Weights of a small GPT-style language model, trained from scratch on English Wikipedia.
Size: 20 layers, width 256, 4 heads of 64, MLP 1024 tanh GELU, vocabulary 2048, 16.5M parameters.
Training: a variant of Muon for these matrices, 259M tokens, 5409 steps.
MLP neurons of a small language model. Each row is named by its layer, matrix (up: input weights) and neuron, and shows model dimensions 64-159. Each number is 200 + 30 x the weight over its row's rms, rounded and kept within 0 to 999.
After each neuron's rows, "fires on" lists the tokens most often at its 100 highest values on Wikipedia text that the model never trained on.

L9.up963,231,215,257,231,181,160,190,154,166,218,187,215,176,166,190,206,232,201,243,201,170,214,248,128,179,186,204,221,215,207,209,239,166,145,219,194,245,222,201,147,212,215,184,229,230,211,208,276,200,169,230,194,174,228,244,160,181,206,249,163,166,256,201,229,169,184,160,246,195,157,268,196,172,228,192,176,225,216,165,226,190,188,230,151,173,199,168,208,166,178,192,169,221,208,187,182
fires on: " by", "ed", "ve", "nd", "ing", " an"

L8.up617,183,178,184,124,247,194,183,270,152,185,188,212,237,154,277,167,167,227,172,176,209,188,186,267,225,210,254,210,217,193,226,119,206,176,234,224,230,243,193,185,185,183,196,229,177,195,233,147,223,224,224,192,223,137,189,173,185,183,200,246,158,222,192,218,193,172,201,244,226,208,196,235,202,162,195,242,211,220,193,195,247,206,205,187,169,172,183,199,206,228,219,195,189,203,140,121
fires on: " |", ",", " (", " as", " of", " ="

L4.up619,196,252,227,213,207,163,214,263,228,152,145,174,144,201,158,219,234,194,173,227,162,204,222,178,238,181,213,190,222,228,135,207,234,187,238,238,210,207,198,184,245,184,204,203,189,211,200,188,130,205,186,209,205,254,212,228,152,212,212,175,200,190,155,152,235,225,247,210,243,234,186,251,224,209,221,221,181,182,184,188,199,249,184,221,232,184,179,207,126,267,195,173,211,235,234,146
fires on: "in", " Ru", "er", "u", "age"

L12.up32,149,220,240,200,227,235,186,220,216,191,224,251,146,187,152,165,213,207,231,177,187,200,215,246,172,222,220,196,212,204,252,191,159,174,215,207,153,201,237,243,174,248,280,178,195,142,216,270,199,231,216,177,199,209,170,223,123,176,200,214,162,199,198,202,203,185,229,251,164,214,192,144,121,160,222,226,169,181,185,213,179,264,210,204,205,197,196,150,182,227,204,208,196,243,243,220
fires on: " of", "s", "ru", "c", " with"

L7.up783,214,170,149,176,139,174,255,166,212,222,213,188,200,184,198,245,240,234,197,211,185,169,204,216,206,252,189,209,121,169,201,194,160,232,244,241,219,213,192,213,173,205,156,188,191,168,179,229,263,204,189,219,248,197,187,161,156,137,209,203,194,215,180,233,143,205,232,202,231,178,172,179,204,208,206,260,172,224,186,183,197,206,168,151,204,204,198,189,215,240,221,183,172,181,224,227
fires on: "le", "lan", "n", "an", "la", "am"

L8.up625,214,231,195,252,192,202,202,191,204,250,142,188,188,189,205,187,182,169,222,222,206,158,163,261,171,199,175,175,195,229,225,207,225,158,192,198,175,224,168,232,290,232,218,220,197,230,169,263,184,222,161,203,171,160,212,184,182,185,230,127,211,173,201,163,141,191,162,179,191,175,215,218,192,202,187,248,160,171,176,196,220,226,236,189,186,218,216,159,191,234,181,196,172,220,213,173
fires on: "d", "ing", "ist", "ea", "s", "m"

L3.up425,184,218,204,246,236,204,195,174,194,198,212,174,248,170,176,188,246,199,219,130,181,226,220,194,200,179,208,193,149,202,125,201,252,245,229,246,221,219,169,200,143,192,210,174,177,144,126,161,223,196,182,169,181,225,232,231,173,257,210,175,165,225,227,180,227,216,180,203,178,251,198,180,169,172,204,163,252,198,202,176,217,216,237,208,197,247,187,172,230,191,200,229,127,187,161,179
fires on: "ec", "ac", "c", "iv", "oc", "ab"

L8.up611,216,242,176,171,179,194,200,220,266,180,195,218,131,183,205,202,176,265,217,169,169,171,166,252,198,196,191,177,266,177,120,198,155,216,180,177,202,153,180,148,180,182,225,175,160,191,243,212,231,192,194,222,220,179,251,198,182,176,207,231,215,168,198,164,190,200,193,145,215,127,199,165,231,161,228,224,173,198,217,197,202,195,202,214,228,184,187,223,193,268,210,190,226,172,158,251
fires on: "y", "ig", "ir", "ing", "or", "er"

L7.up562,232,195,187,190,230,246,191,209,204,240,136,229,222,231,231,228,206,226,129,253,240,211,188,208,146,185,250,174,185,205,191,206,183,160,188,183,172,202,216,219,179,156,204,209,141,259,237,241,192,177,189,182,187,189,198,212,214,247,283,166,253,165,207,180,237,253,202,158,264,197,184,172,188,177,192,187,190,229,176,185,242,189,203,189,171,169,186,191,237,175,129,213,189,157,206,220
fires on: "k", "y", "ur", "ch", "ing", "o"

L7.up339,181,176,216,228,150,204,201,203,201,172,229,194,171,191,169,218,172,171,206,149,176,223,171,158,232,229,270,155,197,166,228,238,176,200,184,223,163,196,179,255,220,217,225,185,207,199,189,219,178,197,200,237,181,150,180,228,194,236,202,176,208,213,211,208,218,180,185,190,193,148,178,130,217,228,204,169,204,214,260,181,211,221,173,182,250,198,199,231,188,234,202,221,223,202,209,172
fires on: " ", "le", " of", "s", "ce", "ro"

L5.up843,250,245,186,240,173,203,220,159,197,260,199,242,212,151,187,226,195,242,201,187,159,181,219,192,245,250,135,184,238,188,227,180,190,159,223,182,194,268,156,247,241,203,217,210,187,244,186,236,230,239,227,200,140,231,209,191,184,173,221,189,192,182,208,194,195,209,143,240,203,167,232,226,208,217,167,132,197,233,232,191,206,189,192,190,239,173,175,147,185,221,188,210,214,246,249,228
fires on: "s", "ing", "t", "ed"

L4.up932,151,216,166,164,198,191,198,222,150,194,173,251,143,207,207,185,179,266,191,255,204,187,220,151,167,204,144,196,224,209,255,185,147,235,173,260,143,215,216,228,202,219,232,212,228,217,218,236,216,188,208,143,189,218,185,259,216,133,198,282,169,226,166,189,216,225,177,246,191,156,287,180,160,218,222,222,208,195,252,246,182,210,193,179,263,176,196,200,150,214,168,198,238,227,230,208
fires on: "k", " of", "s", "ing", "at", "der"

L7.up844,201,168,187,223,182,230,191,226,185,214,204,222,186,265,223,238,249,192,185,162,206,196,124,216,211,195,247,178,165,154,192,151,213,197,179,247,178,206,187,218,174,185,168,189,183,220,192,202,225,220,191,163,187,176,211,231,188,240,213,193,244,200,157,211,198,224,227,203,185,175,166,261,209,222,192,145,178,209,210,200,173,197,190,188,275,190,171,143,184,224,166,158,190,234,160,204
fires on: "mp", "les", "le", "ric", "leg", "ic"

L8.up239,254,215,218,169,192,142,169,179,157,202,252,190,182,184,150,141,226,211,191,204,194,174,203,145,214,176,216,179,195,211,137,171,177,163,189,237,206,222,245,185,190,174,229,204,177,175,171,200,257,180,165,215,172,190,165,109,186,220,188,217,189,182,180,233,133,217,205,177,207,203,194,219,194,204,186,192,203,159,159,231,184,203,216,181,178,159,190,231,201,105,168,214,205,152,172,209
fires on: ","

L3.up363,157,169,256,194,132,190,213,219,245,186,172,176,186,178,184,200,179,178,248,150,225,173,237,204,153,157,158,183,237,209,201,225,174,226,202,183,188,183,235,183,212,188,209,216,171,183,244,213,214,201,175,220,183,222,215,226,206,189,199,251,187,206,165,254,203,191,226,187,146,238,234,211,248,133,200,225,194,195,135,206,252,153,169,159,197,223,215,212,217,160,189,193,182,210,191,165
fires on: "al", "ir", "ies", "ly", "ign"

L3.up938,214,180,211,195,237,184,185,193,198,167,236,173,222,191,216,223,235,147,239,201,193,198,232,230,187,244,193,199,196,200,243,225,151,195,210,223,212,167,211,206,176,201,215,191,201,242,200,182,214,149,219,172,222,105,193,197,162,206,231,184,209,217,221,197,253,219,197,152,188,250,185,232,142,168,214,192,257,179,179,166,207,206,233,200,212,184,190,233,296,171,188,211,231,232,221,159
fires on: "ur", "st", " this", " Star"

L6.up744,134,174,261,228,211,167,194,225,223,192,231,174,195,159,218,229,213,150,193,204,199,210,186,206,206,216,219,179,198,164,196,199,240,272,208,147,190,209,227,249,203,277,177,172,219,209,207,262,151,175,217,221,190,237,150,179,147,172,167,197,171,232,212,201,196,203,258,194,181,195,247,177,182,218,174,203,220,179,216,175,160,128,221,200,185,156,206,204,190,222,131,145,156,203,227,208
fires on: "ur", "un", "it", "ite", "al", "ra"

L6.up937,235,205,224,202,152,255,182,159,202,201,179,196,194,152,203,167,123,179,185,221,170,212,233,148,188,220,249,163,241,238,175,180,173,148,225,212,184,218,184,187,201,201,229,239,144,204,248,215,172,211,201,232,187,186,181,198,258,179,249,191,177,171,221,205,224,224,188,203,207,203,196,223,207,182,143,169,167,178,191,198,218,219,186,195,198,174,215,254,248,218,197,183,196,222,223,178
fires on: "d", " –", "ist", "est", "T", "ur"

L3.up481,202,230,185,165,147,221,191,177,265,131,213,216,178,212,169,192,290,177,188,176,202,144,185,244,172,207,239,208,190,192,245,206,231,210,244,217,166,211,209,208,241,184,180,192,228,205,174,220,177,174,255,201,199,243,149,216,184,199,204,200,204,234,178,191,177,180,218,168,185,185,165,217,241,227,194,211,211,226,201,195,266,195,213,161,242,215,207,214,212,216,232,208,277,176,160,166
fires on: "le", " of", "w", ":", "end", "all"

L3.up966,154,217,236,206,212,215,197,258,224,199,198,129,232,256,190,203,186,250,183,209,181,177,210,193,196,161,198,232,195,132,159,181,129,179,202,176,200,243,165,194,213,210,186,154,238,213,201,200,203,229,244,205,211,226,253,228,218,233,213,256,207,213,190,233,227,166,238,165,201,172,222,164,214,247,254,189,194,211,257,229,196,166,203,235,195,199,226,213,160,156,208,162,202,195,210,197
fires on: "o", "pp", "or", "ip", " of", "row"

L4.up744,211,230,263,217,293,191,228,239,169,157,161,208,166,212,224,185,164,202,175,214,189,203,260,199,205,228,180,236,145,220,178,188,174,218,226,190,203,115,182,112,198,214,200,159,287,172,212,174,175,193,167,218,143,205,176,180,147,142,209,223,208,228,254,202,175,219,177,170,233,173,184,173,179,198,177,193,177,212,184,181,190,209,231,183,179,225,158,203,178,228,194,186,165,197,224,195
fires on: "n", "at", "g", "am", "va", "or"

L9.up753,228,173,161,212,214,192,221,225,169,266,168,231,228,150,223,217,225,181,206,226,248,205,245,182,179,175,223,218,215,206,227,248,210,210,223,215,190,194,217,199,237,223,235,251,173,223,201,204,174,175,233,179,165,134,243,228,223,209,250,220,162,189,189,253,231,219,230,184,164,244,256,252,248,191,226,148,214,178,168,179,217,147,225,186,211,217,172,184,198,181,253,207,199,214,208,205
fires on: " pre", "ly", "-", "li", "t"

L7.up717,232,238,169,160,210,239,171,175,202,188,168,242,155,179,190,247,197,192,175,227,256,193,217,208,180,206,160,253,225,184,168,236,182,191,195,188,204,209,220,200,232,179,244,220,180,225,146,177,232,193,192,188,152,181,159,187,207,213,227,202,167,237,197,194,236,202,227,203,168,252,270,226,253,210,143,162,203,242,257,156,196,162,133,189,160,188,153,174,206,211,221,232,188,170,172,221
fires on: "ly", "al", "ta", "-", "ally", "li"

L6.up736,227,181,214,211,199,214,159,231,154,154,188,179,198,177,236,208,211,170,199,192,180,167,165,217,190,208,241,191,208,194,174,205,233,197,202,210,192,157,181,144,204,164,211,175,219,220,205,166,190,243,145,205,231,180,215,258,180,188,183,189,187,190,174,185,268,233,192,178,243,224,193,236,222,167,185,187,192,225,192,123,246,203,240,185,179,189,218,281,172,224,203,214,235,241,236,102
fires on: "or", "in", "st", "er", "tin", "d"

L3.up487,139,178,232,218,226,177,184,174,124,182,209,224,225,205,166,205,211,201,204,174,195,205,185,218,209,202,169,226,221,207,202,195,153,186,271,264,220,187,174,163,204,220,199,221,214,199,136,157,255,227,252,220,160,224,180,224,220,239,195,155,169,214,195,193,181,197,225,231,226,220,191,173,241,150,215,201,242,221,111,187,176,184,208,165,168,192,170,189,239,220,206,250,159,205,191,174
fires on: "ab", " Ab", "ec", "au"

L3.up688,185,191,215,161,168,218,180,202,241,154,190,178,202,232,188,241,179,183,198,224,186,199,191,187,168,197,208,213,201,183,159,228,231,180,171,198,243,176,249,219,230,180,176,244,221,157,223,211,216,222,242,265,179,220,210,253,201,163,174,213,193,203,203,256,129,171,184,164,157,190,195,211,164,163,179,166,207,224,197,179,216,187,157,192,181,196,244,239,314,233,145,131,209,159,159,224
fires on: "le", "on", "w", "ge", " Z", "ec"

L12.up691,232,216,220,179,181,182,214,178,221,170,187,265,231,188,189,148,233,181,169,217,133,164,182,223,202,232,185,164,169,228,190,163,197,207,181,188,218,195,155,201,272,179,143,173,211,197,200,169,203,201,175,188,182,210,203,190,171,153,235,224,138,179,208,222,191,216,200,152,197,196,239,225,194,208,161,194,206,166,161,196,190,201,179,199,217,136,253,182,159,172,213,221,206,214,216,158
fires on: "s", "ra", "les"

L6.up47,236,224,236,175,189,184,183,231,188,190,205,190,172,239,209,160,187,189,213,179,175,237,168,189,188,187,180,195,183,180,140,205,196,183,174,215,220,137,172,181,194,180,204,200,177,194,144,171,235,176,189,221,164,247,224,130,221,225,179,199,224,210,137,193,212,244,215,184,193,234,159,183,169,227,227,229,220,184,245,206,192,163,251,207,166,183,171,216,187,175,172,218,235,235,183,205
fires on: ",", "\n", " this"

L5.up294,166,182,224,188,193,226,141,235,219,187,192,220,187,178,225,187,216,224,224,238,155,182,201,187,187,206,201,202,198,194,199,235,246,218,217,225,175,149,188,234,237,196,180,207,166,240,217,157,228,206,264,209,160,198,175,251,190,169,241,217,212,179,210,191,288,188,159,181,192,171,184,179,201,226,174,228,223,185,244,190,197,217,215,175,178,188,150,170,197,156,242,151,168,233,192,205
fires on: " of", "le", "in", "ine", "con"

L8.up605,191,199,195,168,215,210,197,199,216,164,168,156,185,235,164,217,185,257,193,174,229,204,187,185,198,181,189,190,188,206,234,126,218,244,177,213,202,240,198,210,204,226,218,217,200,211,197,254,222,183,189,84,219,219,199,249,259,183,183,254,183,188,225,181,168,185,203,147,115,138,178,168,165,151,199,163,213,194,205,256,159,195,237,210,263,201,208,236,237,274,211,208,237,228,209,225
fires on: " the", " of", "n", "er", "k", ","

L4.up604,184,175,236,234,177,209,155,208,194,142,177,183,202,239,178,215,219,237,187,184,178,216,219,212,241,169,223,197,221,258,189,193,213,235,274,217,216,211,144,250,204,146,187,223,158,159,200,208,212,208,205,262,187,231,253,210,229,198,146,242,221,208,204,225,242,152,215,204,204,160,201,213,207,175,222,225,212,207,197,185,143,181,171,199,212,259,161,173,213,196,235,153,193,256,212,198
fires on: " and", "ent", "or", ":", "ring", "ence"

L6.up584,180,146,175,231,180,229,179,174,226,164,197,220,226,160,136,133,215,185,239,169,198,266,197,212,240,237,202,206,217,202,199,216,260,180,177,222,190,199,194,244,178,276,212,152,203,228,171,205,199,185,184,200,193,212,230,216,240,175,222,167,257,185,194,135,230,198,215,216,166,174,216,166,220,216,211,192,177,169,207,224,221,229,161,174,246,153,219,163,187,210,231,134,193,146,173,210
fires on: " ", "-", "s", " play"

L6.up655,189,230,167,192,210,205,204,195,173,170,138,174,225,186,238,178,225,202,197,193,183,219,227,246,240,211,196,227,237,190,199,232,218,153,215,173,131,236,177,223,173,177,165,226,174,216,192,167,193,189,216,199,215,209,190,217,127,191,217,230,194,244,208,207,182,213,157,207,205,239,219,206,170,192,198,188,247,203,211,193,202,201,210,155,216,178,198,128,214,189,245,169,176,159,128,184
fires on: "\"", " /", " medal", "-", " |", " ("

L8.up417,242,203,220,237,161,174,158,226,202,175,168,237,200,244,209,225,184,197,226,190,205,199,186,202,182,180,225,181,224,281,149,198,190,188,168,206,113,177,248,203,241,164,217,193,187,227,138,193,166,162,192,176,192,222,232,199,148,229,247,197,209,210,230,220,202,185,170,173,259,160,194,213,211,164,211,208,163,189,145,202,219,162,193,248,150,179,242,184,192,131,171,174,223,184,285,185
fires on: " 19", " early", "y", "ch", "th", "t"

L9.up683,239,180,186,233,212,183,248,199,259,162,244,205,128,206,219,224,126,217,177,208,191,189,259,226,159,215,213,154,185,208,145,184,190,182,175,169,132,174,201,240,168,189,216,222,184,186,188,231,227,223,201,202,178,245,233,143,171,201,213,256,236,178,203,185,251,157,227,164,244,191,177,153,163,161,186,244,202,136,194,223,256,137,201,202,148,187,224,206,205,231,220,249,214,198,210,269
fires on: "t", "ur", "or", "on", "y"

L5.up830,210,185,195,164,179,213,189,202,213,225,236,205,140,193,230,191,188,229,220,190,217,141,237,164,228,213,202,199,169,232,226,167,218,196,223,209,198,220,133,188,163,233,215,209,187,194,170,152,239,178,155,184,187,208,181,204,205,212,242,250,179,216,181,219,162,207,188,187,220,187,204,146,205,213,215,263,159,180,249,170,226,227,171,192,197,210,176,181,247,185,198,249,211,185,229,237
fires on: "it", "el", "li", "am", "le", "l"

L4.up384,162,257,202,207,194,212,179,193,234,219,208,173,194,233,238,207,220,218,193,143,204,218,160,235,237,179,257,206,255,224,163,175,152,226,197,213,178,165,199,254,206,171,185,233,160,189,222,214,254,189,237,214,146,183,180,225,191,225,217,231,175,204,221,208,198,172,216,220,173,206,289,169,190,228,168,215,249,178,199,209,221,175,235,164,190,196,243,131,209,235,209,170,184,228,204,184
fires on: " to", "or", "ri", "y", "ing"

L12.up79,197,217,214,212,164,218,170,160,172,133,201,228,232,140,188,213,170,183,199,228,193,218,228,173,205,209,206,133,210,246,176,209,170,219,200,238,186,244,224,145,158,238,223,198,147,181,191,207,165,174,204,231,196,160,196,191,242,196,234,170,230,216,231,257,221,190,215,187,209,208,187,161,201,189,195,158,226,221,194,198,194,169,215,207,287,216,181,235,185,184,149,196,184,179,202,221
fires on: " un", "s", "d", "ur", "al", "y"

L8.up798,233,235,221,211,228,174,180,185,209,193,176,195,259,220,185,199,192,236,215,222,175,200,205,147,218,195,241,147,190,265,241,137,165,191,198,196,163,197,183,229,134,173,216,179,173,225,111,206,206,224,232,169,229,205,184,185,192,213,208,228,204,170,204,192,170,238,147,119,153,154,189,182,220,208,162,152,247,150,176,250,197,215,221,179,161,203,221,250,205,185,164,173,165,185,145,225
fires on: ",", " where", " some", " other", "ough", "er"

L6.up0,218,167,207,166,189,216,180,230,226,154,184,212,226,238,220,207,156,251,218,229,188,225,174,194,211,153,219,248,229,160,183,168,227,213,196,175,216,204,183,205,175,198,208,169,176,146,145,252,201,224,219,185,247,173,169,202,201,194,174,201,201,202,217,207,125,189,212,187,190,209,158,143,119,192,177,167,196,135,157,163,240,207,228,170,204,225,257,266,253,215,220,222,182,181,160,139
fires on: "on", "ne", "le", "ception", "ad", " open"

L5.up1000,240,224,176,218,155,204,209,209,155,204,194,189,213,213,192,241,150,212,175,164,218,198,165,205,221,217,249,175,174,174,229,196,176,243,182,271,197,240,209,227,204,203,216,253,182,152,185,158,187,246,194,209,172,157,158,224,174,242,241,182,192,210,210,206,222,250,216,252,158,206,136,212,221,259,202,175,211,248,179,188,193,199,189,222,196,204,218,187,209,210,227,216,209,244,170,191
fires on: "le", "s", "les", " women"

L6.up803,191,173,237,244,205,200,186,194,206,203,228,140,140,214,189,189,247,216,167,289,190,144,186,211,219,166,205,203,197,219,186,211,195,183,223,242,244,201,167,223,191,226,201,209,204,209,157,198,157,223,185,211,156,226,245,196,155,209,222,232,178,211,250,249,154,153,218,168,223,199,216,194,174,205,192,190,223,223,241,235,189,211,186,225,164,204,194,197,183,191,153,209,197,173,164,207
fires on: "or", "o", "ring", "pa", "fer"

L7.up834,193,205,146,217,162,222,188,196,196,143,191,214,162,190,200,206,245,200,227,159,189,147,183,212,187,252,201,202,203,92,222,206,200,229,286,225,165,157,203,200,232,181,226,165,233,218,177,242,250,211,232,232,223,260,204,207,158,198,233,218,187,182,202,183,172,194,193,226,139,152,208,197,199,193,189,168,227,204,192,217,145,207,172,187,259,154,231,135,248,245,190,173,247,263,186,179
fires on: " of", ":", " number", "th", "ir"

L6.up881,209,217,209,226,197,151,183,214,256,219,201,225,206,204,221,193,228,178,168,211,215,204,210,243,195,167,209,221,197,247,176,183,178,191,227,212,157,207,215,221,208,137,146,230,213,216,195,227,218,180,231,221,253,179,220,226,196,250,197,156,218,141,167,246,241,184,234,174,245,172,295,197,194,176,197,167,160,253,226,208,247,217,158,192,169,181,145,184,209,188,134,199,246,227,135,190
fires on: "or", "ion", "ence", "ation", "ator"

L7.up194,204,198,246,183,235,168,208,209,223,180,155,239,179,223,220,195,235,225,169,224,133,168,187,208,210,196,230,221,186,244,206,190,186,173,233,200,193,143,198,152,194,163,186,200,239,195,208,188,195,227,198,180,214,194,145,142,244,178,292,162,161,188,278,203,168,243,240,213,231,164,230,218,167,203,188,243,248,186,167,213,213,202,187,203,219,223,237,168,207,277,215,158,191,241,196,184
fires on: "s", "ly", "g", "gra", "ra", "or"

L4.up571,240,231,234,204,195,161,198,213,147,228,206,220,166,163,201,178,168,260,226,223,163,191,169,177,234,255,182,230,165,227,221,154,219,167,160,167,280,210,203,173,230,172,191,163,251,213,233,175,223,181,207,174,215,245,181,202,212,168,170,154,186,189,183,169,219,238,220,205,171,166,221,208,201,230,242,184,209,206,188,221,176,196,245,235,190,181,220,155,186,204,200,162,159,213,195,181
fires on: "ad", "ver", "st", "nd", "k", " an"

L12.up29,251,200,200,213,203,212,188,164,232,181,180,236,214,169,235,268,225,201,251,189,159,200,253,208,226,218,267,193,164,259,191,216,216,171,224,194,251,270,231,216,201,239,222,186,181,237,276,217,161,212,200,201,168,280,180,185,178,176,217,217,156,177,197,237,252,167,142,201,184,167,209,161,264,180,196,183,204,229,192,196,163,155,195,211,233,218,189,215,226,175,186,263,203,224,250,190
fires on: "ed", " ", "ve", "le", "ing"

L5.up605,182,203,151,146,157,153,153,223,213,183,204,175,203,208,227,194,209,186,222,197,229,206,149,170,170,198,168,218,190,284,199,242,195,203,241,210,184,164,195,203,213,193,221,230,203,253,206,197,181,267,217,205,170,226,145,201,172,174,172,199,178,256,171,183,230,176,222,206,186,226,260,200,188,194,195,175,200,217,190,190,207,201,242,221,230,151,201,166,238,196,213,258,167,241,185,170
fires on: ":", "\n", "lu", "d", "ten", "t"

L7.up684,186,200,181,179,195,204,165,257,203,234,157,208,217,181,208,186,172,225,162,175,205,176,173,250,219,206,248,175,210,189,196,194,207,201,212,210,200,182,157,222,141,235,208,205,225,183,225,129,211,226,225,195,212,219,213,240,218,188,205,162,197,161,159,162,127,188,231,238,222,235,203,231,191,198,154,281,207,213,175,239,216,200,195,254,207,193,175,173,169,209,208,207,197,202,208,193
fires on: " |", " as", " is", " were", " was", ")"

L8.up658,206,185,186,220,203,243,205,201,194,227,178,158,227,203,206,166,149,152,223,183,183,215,207,169,224,186,172,218,227,198,188,201,213,221,161,195,242,164,193,186,177,127,251,178,198,236,170,146,205,282,185,183,237,214,230,155,251,175,223,219,214,176,234,262,198,204,195,223,147,179,172,192,224,176,221,207,247,227,215,226,184,200,203,187,192,239,180,203,161,165,190,215,196,216,189,201
fires on: "s", "ron", "ter", "dge", "che"

L9.up249,191,195,230,161,220,208,188,204,262,234,159,221,171,192,216,250,214,219,198,222,199,206,244,170,196,167,208,193,191,205,200,197,243,202,233,223,173,174,167,235,181,167,169,196,140,208,198,237,246,232,245,177,186,206,249,253,223,231,158,143,181,143,216,171,212,245,181,173,152,140,200,198,181,136,200,203,193,185,202,175,198,230,209,185,223,151,222,196,234,204,186,139,198,205,168,228
fires on: "),", " of", ",", " and", "le", " while"

L9.up850,185,195,187,169,202,204,205,240,238,133,233,234,238,160,211,183,226,143,232,187,217,195,231,215,201,193,160,174,177,182,168,176,242,204,146,177,208,196,185,178,184,177,181,176,203,216,191,290,138,170,225,201,174,215,196,196,195,225,195,182,257,234,188,141,201,206,223,218,173,249,177,158,200,192,185,202,216,209,217,226,256,192,167,184,218,229,148,161,213,203,257,190,158,183,154,270
fires on: "s", "-", "th", "o"

L6.up305,183,259,235,216,197,188,161,246,181,211,225,198,250,185,210,179,173,222,201,207,158,233,176,235,234,199,261,226,192,267,218,227,127,212,251,182,174,178,186,188,186,166,186,255,194,228,245,236,233,181,215,213,177,185,239,185,189,222,189,219,197,184,179,219,218,234,187,179,233,112,239,171,216,209,232,145,205,218,187,198,145,204,183,202,210,227,203,197,217,249,186,207,165,249,168,256
fires on: "ing", "ity", "\n", "ence", "or", "ce"

L12.up890,201,183,216,246,187,196,178,204,191,195,237,229,274,196,232,237,150,200,175,170,254,156,155,241,234,177,166,186,137,205,181,234,219,235,206,175,190,223,227,202,188,207,156,211,187,145,156,169,174,221,229,207,164,172,236,243,235,177,164,154,209,179,203,214,159,184,208,189,157,222,231,175,193,153,209,168,207,142,173,176,200,230,225,268,213,209,149,232,195,158,238,145,201,160,240,265
fires on: ".", ")."

L7.up1014,227,172,214,201,204,236,194,179,177,182,178,162,146,174,201,233,182,239,184,208,196,223,155,198,245,191,182,199,202,197,258,183,171,178,213,215,211,228,181,219,159,221,231,192,206,242,198,217,242,185,182,192,186,228,204,237,224,234,173,175,190,193,227,179,239,177,161,201,221,184,221,175,187,207,216,168,201,238,162,155,237,195,254,189,254,143,137,144,193,169,187,205,150,248,184,156
fires on: "arch", "dy", "ing", "k", "ed"

L8.up892,192,205,253,188,177,207,256,197,184,208,194,183,231,229,237,262,227,169,195,194,226,212,167,188,220,201,166,229,153,258,212,202,166,157,198,150,203,162,261,180,188,197,166,196,167,222,229,195,277,214,226,160,215,200,131,173,187,196,216,213,146,205,224,213,282,192,227,173,244,207,167,188,157,224,187,224,238,208,161,149,212,196,249,212,173,203,185,187,230,168,207,167,205,166,242,201
fires on: "ri", "st", "ur", "fe", "me", "ci"

L9.up525,172,191,167,182,185,191,212,212,183,231,197,201,192,176,180,240,160,223,214,237,175,204,142,193,200,190,181,184,149,239,192,182,178,214,130,200,214,183,200,203,194,211,251,192,187,183,195,229,216,177,184,153,148,227,202,220,133,224,216,136,158,171,183,263,208,162,184,212,222,238,188,134,183,192,221,143,173,196,207,259,222,188,208,215,216,198,225,150,197,180,160,185,230,209,200,181
fires on: "t", "et", "K", "fer", "ak"

L8.up993,168,165,204,160,221,189,214,246,165,166,188,204,194,139,235,191,170,196,199,173,179,162,203,211,280,200,242,234,189,191,245,144,255,205,220,230,188,210,184,230,226,183,189,191,195,165,234,156,220,187,213,200,203,166,175,192,190,165,171,225,185,229,215,222,190,194,193,203,201,209,161,220,173,136,193,197,173,208,224,176,213,237,225,223,165,141,181,273,258,196,182,210,213,226,193,133
fires on: ",", " (", " |", " and"

L12.up891,189,219,193,208,169,206,249,218,233,228,208,209,183,138,250,187,237,196,206,196,175,184,217,223,186,281,201,184,194,172,229,191,200,170,159,190,289,219,229,220,222,194,215,177,231,206,184,172,196,155,131,214,215,234,163,180,204,160,190,131,204,178,170,249,170,199,192,148,223,189,176,206,207,200,251,186,188,146,216,201,200,180,216,164,188,204,255,238,206,209,182,161,216,216,194,161
fires on: " an", "u", "in", "la", "lan", "ad"